Weights of a small GPT-style language model, trained from scratch on English Wikipedia: width 256, LayerNorm before each block.
MLP neurons of a small language model. Each row is named by its layer, matrix (down: output weights) and neuron, and shows model dimensions 160-255. Each number is 128 + 32 x the weight over its row's rms, rounded and kept within 0 to 255. Numbers have three digits each.
A block is one neuron, or neurons of one layer that tend to fire together. After each block is what it responds to, as a language model described it from the Wikipedia text at the highest values.

L6.down84:140134134174108116173143142130111094153124067116095144086105104155122150122096235087145104104126121127122069212119096142174151133189062185104160151165139067120148143128183155172090116099144106155147082126106118142167051070142124145076132105140187041146139106133150099129157121163171112063
L6.down660:141143148150135098117138103164141103145144153103166157068073122143119128109152185125135151166151128169112128136093158074126149092106094193172132116085136152136147143135091154117133168161108091138120109149091182045098137112167148187104128130074128134174142078123074150103095079117162110135
L6.down967:125076164136083109147111080071146086130151098147182157111080126119144148185149125138188139074120122078110112168136124129112171136120158157054154153145120121081119125110184165068136101107157076139120100100119097103129092171177124156174058126158110094149097092093154134169156124124125106163
L6.down976:125125121115125185133153136187171149100089063101138158090129059144119097178134130138120140133122194126088081146149118157104083128132111102092126111103145148059126154132087172093129100153097181161124139159148118143168061113126109144111151103167114052091111125111089109121181124143111138145
Description: Word stems before suffixes

L3.down173:118114103146132118135129143097148153155161148109188163127112127104198136155108079170128143104048091125116075163144090153097173141125124102122172077119193115078135196188154101122142144160075207095088122122116119144147160077140132102092163063087157126173129168147163135123146096107188093116
L3.down210:122123181112122131041099101144169086123127170098121101120118122143081127140104125102137162116158138123115141121091178084141097126098061151138061148166138169162166099090072113160151103159108125170120175090074142105103097129119110088132116164108107146133182075179147148161171152108147128091
L3.down249:087119103135140144185170138152046134067142107090185149119158102085148115086158164165086140174105145100150139114109113039104107115161120123101120106047140143130194172080096123118123162132157111059124155143150100115186171162126128090107103085110116194097122115149117161146153163136105138151
L3.down254:188155160126093129091097112114117075128147159157166057138163063185170117105086142075148136142143151086115118148096201148142164125131161129114089133124120123138157167127113108114137116137082143095097098114106121113125144133145104146094056134111168142159156087078135091113180109129106124140
L3.down304:164088134087157141081104167171159058095146097181135057113177104139106106123124112101141070114136101150109124205078080125145117109128113091136133125181096146134146106113170119162184196078086144144104134090098131094135141072136124110117115089098109114126126124079091067120145113175112182173
L3.down332:139158213130112125161140123145118071059162139091109094109171098192100147189162095132109124134154133144053122140108103077073122151103076064140118120150126072108109139126130079133156083092116104142120110128113126108119153099106102149109067097099115174146084092147097149111132140146128123122
L3.down367:127107225130083086109139112200177147090081113107137121103162117127067133109092160114148106133162152156162171046154162108127097116102138117125115107112105203176097162132092092119138131187171094111147157119122145006112099103144136094168176135118112108161159099154069157099160098133132192110
L3.down410:117092112117116169116148173142156126122125130181113085124173102123114163111141120129091145085098118106140079116149078175061168139099102108158123142175164083123155163119086117130055085171170167115105169087122134093168077107100134122088166100124150183082142093146100139175172166168136084168
L3.down587:185152171102119080121217190173126110114092164119137123109113123105121086097096128051161111143119190104122132142033129107136127128090106061121169117103171121137167129140182074160121118149092160126126143121085114145101127120080159133116134057111107156144170125056070076173163099115053103181
L3.down702:106117113120136100144123113138156103102073109166120180139121113114104115095111132109138118143143122126147179107104196055109110138101116051089142169096141142117180135147174141161113106160088153103105109116112158116160175135123124170082122095112085160081111128089084138141143156116112113150
L3.down738:069123088141088111136117101115147093166188172116137063062096116116186127145171090107141130084175106116144138151134098186123146127089110148133150120110148082107121132110108105135242095071110068073103115098132127179150178157079131169093093113112201123117186146089117158112140144165127124099
L3.down800:066129155211142135113162071111095122173082098147149159093098139147118041156124144098154128076126117078061172125124109099160123150142154127140151107130159041167148101162168147091131139132077165088112102140105143149140095159109092102159141138122132119138104149124085165091017160078149149129
L3.down802:128137183158182116150129134109183107108097169162151143152165158169148119111119114086166181095115160141155160139090170170101109124117089126062105127098134075126179058135152131177118109090102146125105146124193126057127157180126106194123065114117156188113105155107093078134219166162101057184
L3.down836:108146150153108089126137110206165164127141000129092106148123055099136142148147102151116133172156179111122128162190103092136155154122126125095176081122119110131150151126152093105186193200135107085132154094120182030152144122135127131107127194104133122133104128151124141127078179118151148162
L3.down938:087107123184073129103154083138132126177123196093110125110042106174125123124144122088121124072147109141061143145157122129187082120151155140170083145138073150162084111113173142157145196125092135076101099117070130135144100131120098124150153112100094113131107105086110177122082126111190140125
L3.down948:096122143120215182127044148108090145162150095101142130083144068134038105167106122087145127158115109129120087151107119119138188132134146105120154170102106130174068121185166147179193113109158119125139033071105168117174150165110133133097131134139117161124099096135160111071128101120088122139
Description: Wiki table cell entries

L6.down367:083114125160156153132079104139168166136126076155139144117145100151131139117118115090109160211103138171106134115135167090146147128106122125132115131100115158110128137129100093096120119147157114110178082196134104149084099157136138104147170155153173069104114143097170128113076122132121161168
L6.down490:119179131139123171137173185083147086157105161090115108131124155109140087064076143097128081123159106106081141139184094187135154126134140139028084105085125098112177091168163112099104138133130182128158126160138200192091148183127090098128101093110172136158150117132145113133167152156131150140
L6.down652:163119166139101103138188152120111128111136117139127135140169162058129080123151079093094134156098066076098144108165112117128120153069116154122157132085157140183148139140100078095109185131139088163117049116132089164126097147092106120126124124142155106133146219145090121098059107114103110071
L6.down766:132065123107079205161127104092077138139157094143129093111163141172147095093168126149146144128137128152102102135132117124138174129090163147087084073095042108130151134144156107120092145162114106082149076157112044151114159138100113084166104130128140128123128126080163150123161152138134134153
Description: Table row-label endings

L6.down609:179141059140145176124134151142061140151086167176104102147177154160113211096117176146142130117110129116155134146072143148134139162119120103156111130080126198110127186184115132127096121136053127120137085094148134172118149110104165088132125127127133165135113176100113168141018094137098091132
L6.down893:165152148182127146157155152122152119139110125080100112140124132127122124121118165137081122122125116146101077103112145130113148134188144149127171124136160166089124194148160128153051149131076130114101134105159167124125072132170082130123208102076083170167084118137082115124000139117136156134
L6.down944:120121123074156145111147104075128129138174130102135110117147129090144156131171106100145131139074081150170124154081123120073202160127072171105138119109141164123124170134167110119127164090101129121219134136089162136134151113152115107130119153093087143128157105079155160188151141122158104110
L6.down1004:090072147078153119115135076137086120161126145153135132173117090150154119098194067150153199141171095132118119175090121134158160135129126101111133149114107124111146076133078127108128129132091095166149157114092155168121138101112123115121142119113122155135112197072136098108137161201167150182
Description: Table cell endings

L3.down22:142143111102118127075176061138107102129084196144166111191104117117170077167136165112153167136156093127086127114135140063169151143158203162151127099099105131126106110052095145150089108182118033117152057109070127093168115099093110143144085104161118145145166151141178112108144143200160156145
L3.down70:106122123088112124087111137183117114147108096168093111172127115111094140127105153169133159128117114143127109192137115101169181113077139176136152106108069198110089146120160132087139123121109116102126116138100106134149086178130115108104191124131196211199119152094100171114170160211165140099
L3.down79:163160130107084137108036128111144128166151122106153154100088133072141177088163115117133114164173118146131107171167130158064124127198165092092103106142207180114131170166196133146127104152107092165168063141100162162108112071150103167142151107110170130149140089054174135089183128123110124061
L3.down94:150101073121126148071087071173088136115130148056118056117191180152120144146127155164182136163186107179117114109135152145097138159116145128097109165157139153093145175142144143123132112166162104169106087126111108083118121088136110122190150121102119114162114136065190202144210128118164127162
L3.down162:117095132145147173150132086178168133138127127154143184084130145113172122090134096170124127144159158146141144089113111134129141156128170121145104119097150137112128056162141186116123093091054136092144158099082122138143098140079064057163140128072155117177124077029187171132164126156133113117
L3.down261:085123119079124157176120165123133138116123143146147093100114044108166085130103112143192165108177181123184143106109164148117119128065127138148140167141085170145125155099084097153143147160079115157084060142110158088146124137118144138088150131117128134112107150114149130138171134134134158145
L3.down272:131113116105175104125128137120153077103075111140108156141131125115081177152196132145164126125129125083092098116096090093145150113130113056115152156178177137086157146112198111113087115088063131141162143097116136137165186064123130115097154124122192209108123123101102139093151111178117074134
L3.down453:146144137137078227082128112222145155096104073130099156157081099105132155119096181149168130142120190188134164139193128087149146113057173126097144122125103103135101158057162129139136089137131202142143152084203145172135064157159134181149164107076087126154145159119196165079131090122100176153
L3.down554:113141132149140156152129216179112112111091100119106048106130149149120144069167152094115134109131087168125141129063194151134106115135146176051132147089079144101099068181158129144050151112103115056146119166128093068135105121109127214162062100123157134104144120120159174101148136120123153139
L3.down618:184086048164089155187133095162082110144178107125104139175170132125087122086149071135141115157173162133068091158091115130142114141137139131171114119192182155114153081121150103180152115095153124132160113140117115114144155155163093109148175151095106131093125138055101174131134163185107099170
L3.down639:097107100158092098054100129134078097137064085134109137106132111157133163131092115146191144133133112176145154104113152106124101143105130178083134145164106099112132107099151148142142105134107121113094164124116118162187146100105115149184118126144125077084114119095147162102217140134136130076
L3.down680:142133202141178110145126122143137110102164101105131129102219077133100096145119153157174099131169107153149133180161092071083135120069078133183138085149126071063148091138149135124180080216120176111140133102155155182133125174195140128158126152191124144164148161073109126123136150161110115132
L3.down786:114139119165128126150095136116090159089084199105143166155142160158164112136133199110151125110156131110144074058080166121186118108096149129112096167169099126134118141129134148153124096136158115106136064196131110147149077072134131136188123128104098139131071123160120040096170169174088152131
L3.down918:173160088104084119068097134088111119166193115155178150089151143167129135166146146124147121142162092104066061141138110120149139115130169179078124151026149161120139134131106199134132081118090145093131185094106117148184104110103093121133149151099142132156094121092174136097165113115127129166
L3.down939:167157140163108190112129160201129098095161124146067141129070200201113125085152126119097147111124097134017097101076195181155129128140076149102086084154199101013118104133135111125110143144117144093127089104165158107136163104155107142124137161169116119078161172069146140134126158142131153109
L3.down949:181139114117157126143088124175107131119114105169139107093129144109167137090164127164117107141097127098171138127082098153141142126136134076154074104126133137133129141061128100089150124097104133117131154161158112114106080129136143093115101188149144186111142096133155185136169081138152162098
Description: Table entry final words

L5.down514:151137095131119134082129076126134106199094122104127169115160119151128033179107062126143136110139150145131122131163096183121128135119193195134126102147140149073175100204128075109133146213129106167133183225128109170135180111178126138101155171145098111065123127156170099134140139163144164076
Description: Opening piece of proper names

L5.down151:148098105089122234134116126162122110148120141070151096068165146100106096136110086089148142161092167125175145075097138133098094121136061134072144130098122090131146108132176115138108136116110124118096166162128162140119114189123133107127129161127131079100109137096137153091155113124129085142
Description: Wikipedia table and infobox labels

L3.down72:100121127113120151104147172147120084167144107127101154143091067170106103104122171174061122125158188184151103167093110055110122115140153095149081148105163116132164096149145097153167207108137152106139130148138126175091152139108084169149173101071120094086071103108154131227137171156115153086
L3.down119:140132152167142174078079081154147106140148024154119139166134137158110136093103138169076124160151120089149139114158169102107154132132143130123120146122171113160147151112092120152184081131141068152096054064164158135164151085152116129142125107133149072158094151150122135086255095140094122130
L3.down129:120160163106097081111101137193128141132150092115120095156076058111143091130072206143158141122153164126088113122160112139089105129132125108117072160208106152076107131152081127122092089130140149082106160119112147107161088127129126155144127118098183121098209075204106169149165090200082126109
L3.down212:144182113094164107094156147085088126103123129136142088126076161129118163194117113040096101136115102153179154164163101148141116126097130122041167173123156139139100157158155160200109109094140183110148167099143098132106079150082133109147119147139125145175132110111125086185103096111100077103
L3.down267:167152106144137157075118172125129136140123122154147176101103097145132105093132071115140135142119071103131089137144190085138107120127136163178129215081171134150113129083106117127136166153107108110165142136183096149152111136114072164123161089154113082136133128141134081124188119139179126081
L3.down347:147153116077196171094163088144167122100139133110094144118061121138095132120152149079056131138118145149108148189082156028119190130138118115127168110187120117067145096064118093068146139155135102169113139171156140072104138166115149111136098070094157111153116147134127120077154175084178130175
L3.down497:132121124133128132146085137104172160121127101189159140163099126169142125112094124150197143125122150158102119153097135123142124131066107100125163156122067156123108136141216100142171188062122190157130125122111127165146092174070102179139126115146199115140071140127136127111078124177140124109
L3.down520:145231138111117100123124138148097143136080087110117086176139074141129142107071133148118116150103077107123139148183128129110128111089124115102121125166130054158131136056147097219174155099103095118076138123134090153171169082106142105131136085127129126140157167143163135147195120098109161112
L3.down577:150115138153100138090157145164113180151138106190141137096173090105161072103072139128104109137083101135177110113080117140113075121147136167082107194101171105134142107080131089120066146179147078078124078167112143113120096126123107195143056112078104169113092029131133172136145089124140127038
L3.down641:069136122101213130156072111142092098137113078165187090133111153180156111132120108120148101134112143143170112175164102119133161119106163141101170183107142076155140132118133134177185126091132139142093182147118093129081181044104119118095132115119157171158109151179170111116155170103106120143
L3.down647:163110140151137086133136141186059153073084121143144179118145157071114124121097185072152096142140087168118097159148087049117120118174061092140128158047149124148096158186124151187149105062203114161153149082149101202126112139153089118098167150156172090143133114104122065077138062161139128138
L3.down690:133078184066104116042096151140123163195139120118171102129118113151095080165100154152113118151116112134095130131131108181086093125088194088167166143153133127139167116163172140140129194071147117172161143119072170177124097181120086159179105145140194159089094094144112108100136157125110088144
L3.down692:125133096125130144102098124107193141119109121132157160087084136212127102174116134115178202086127125124084137119117211114117121134080064118111127161092121136125126139078124149135140132108143195142147162183150142087096128145118119151091130192167173091136098131134113151135138097100146105083
L3.down713:087120130153130125077103109146102134107155184115158118157112080077133125131114193140096129161137121139177156081141173122111082160060098136163167141123107158107090130073169177186081131107125126111133096120115185172142095118156089098151106096157071157172124134153104105178213165149138169120
L3.down724:142113191149103173114129131140149157112182118115070105110091105082155170076144173105139112133064136162140143139126211082147129118105044126077102134064134146129093157142145090034134151103080100139169155147102177163096156181116111070148150156143168085174163152121115149110172158108110111117
L3.down960:141150130035061145131095067104125107093113082113116146124123105104213076193149142151084165123129088151128171125154117107123157131163140066088142127199176079137163132121164140179132088166118108139122113094115169055136110112118090131124132111081134150115143134122131171154183208141116148155
Description: Mid-word foreign name fragments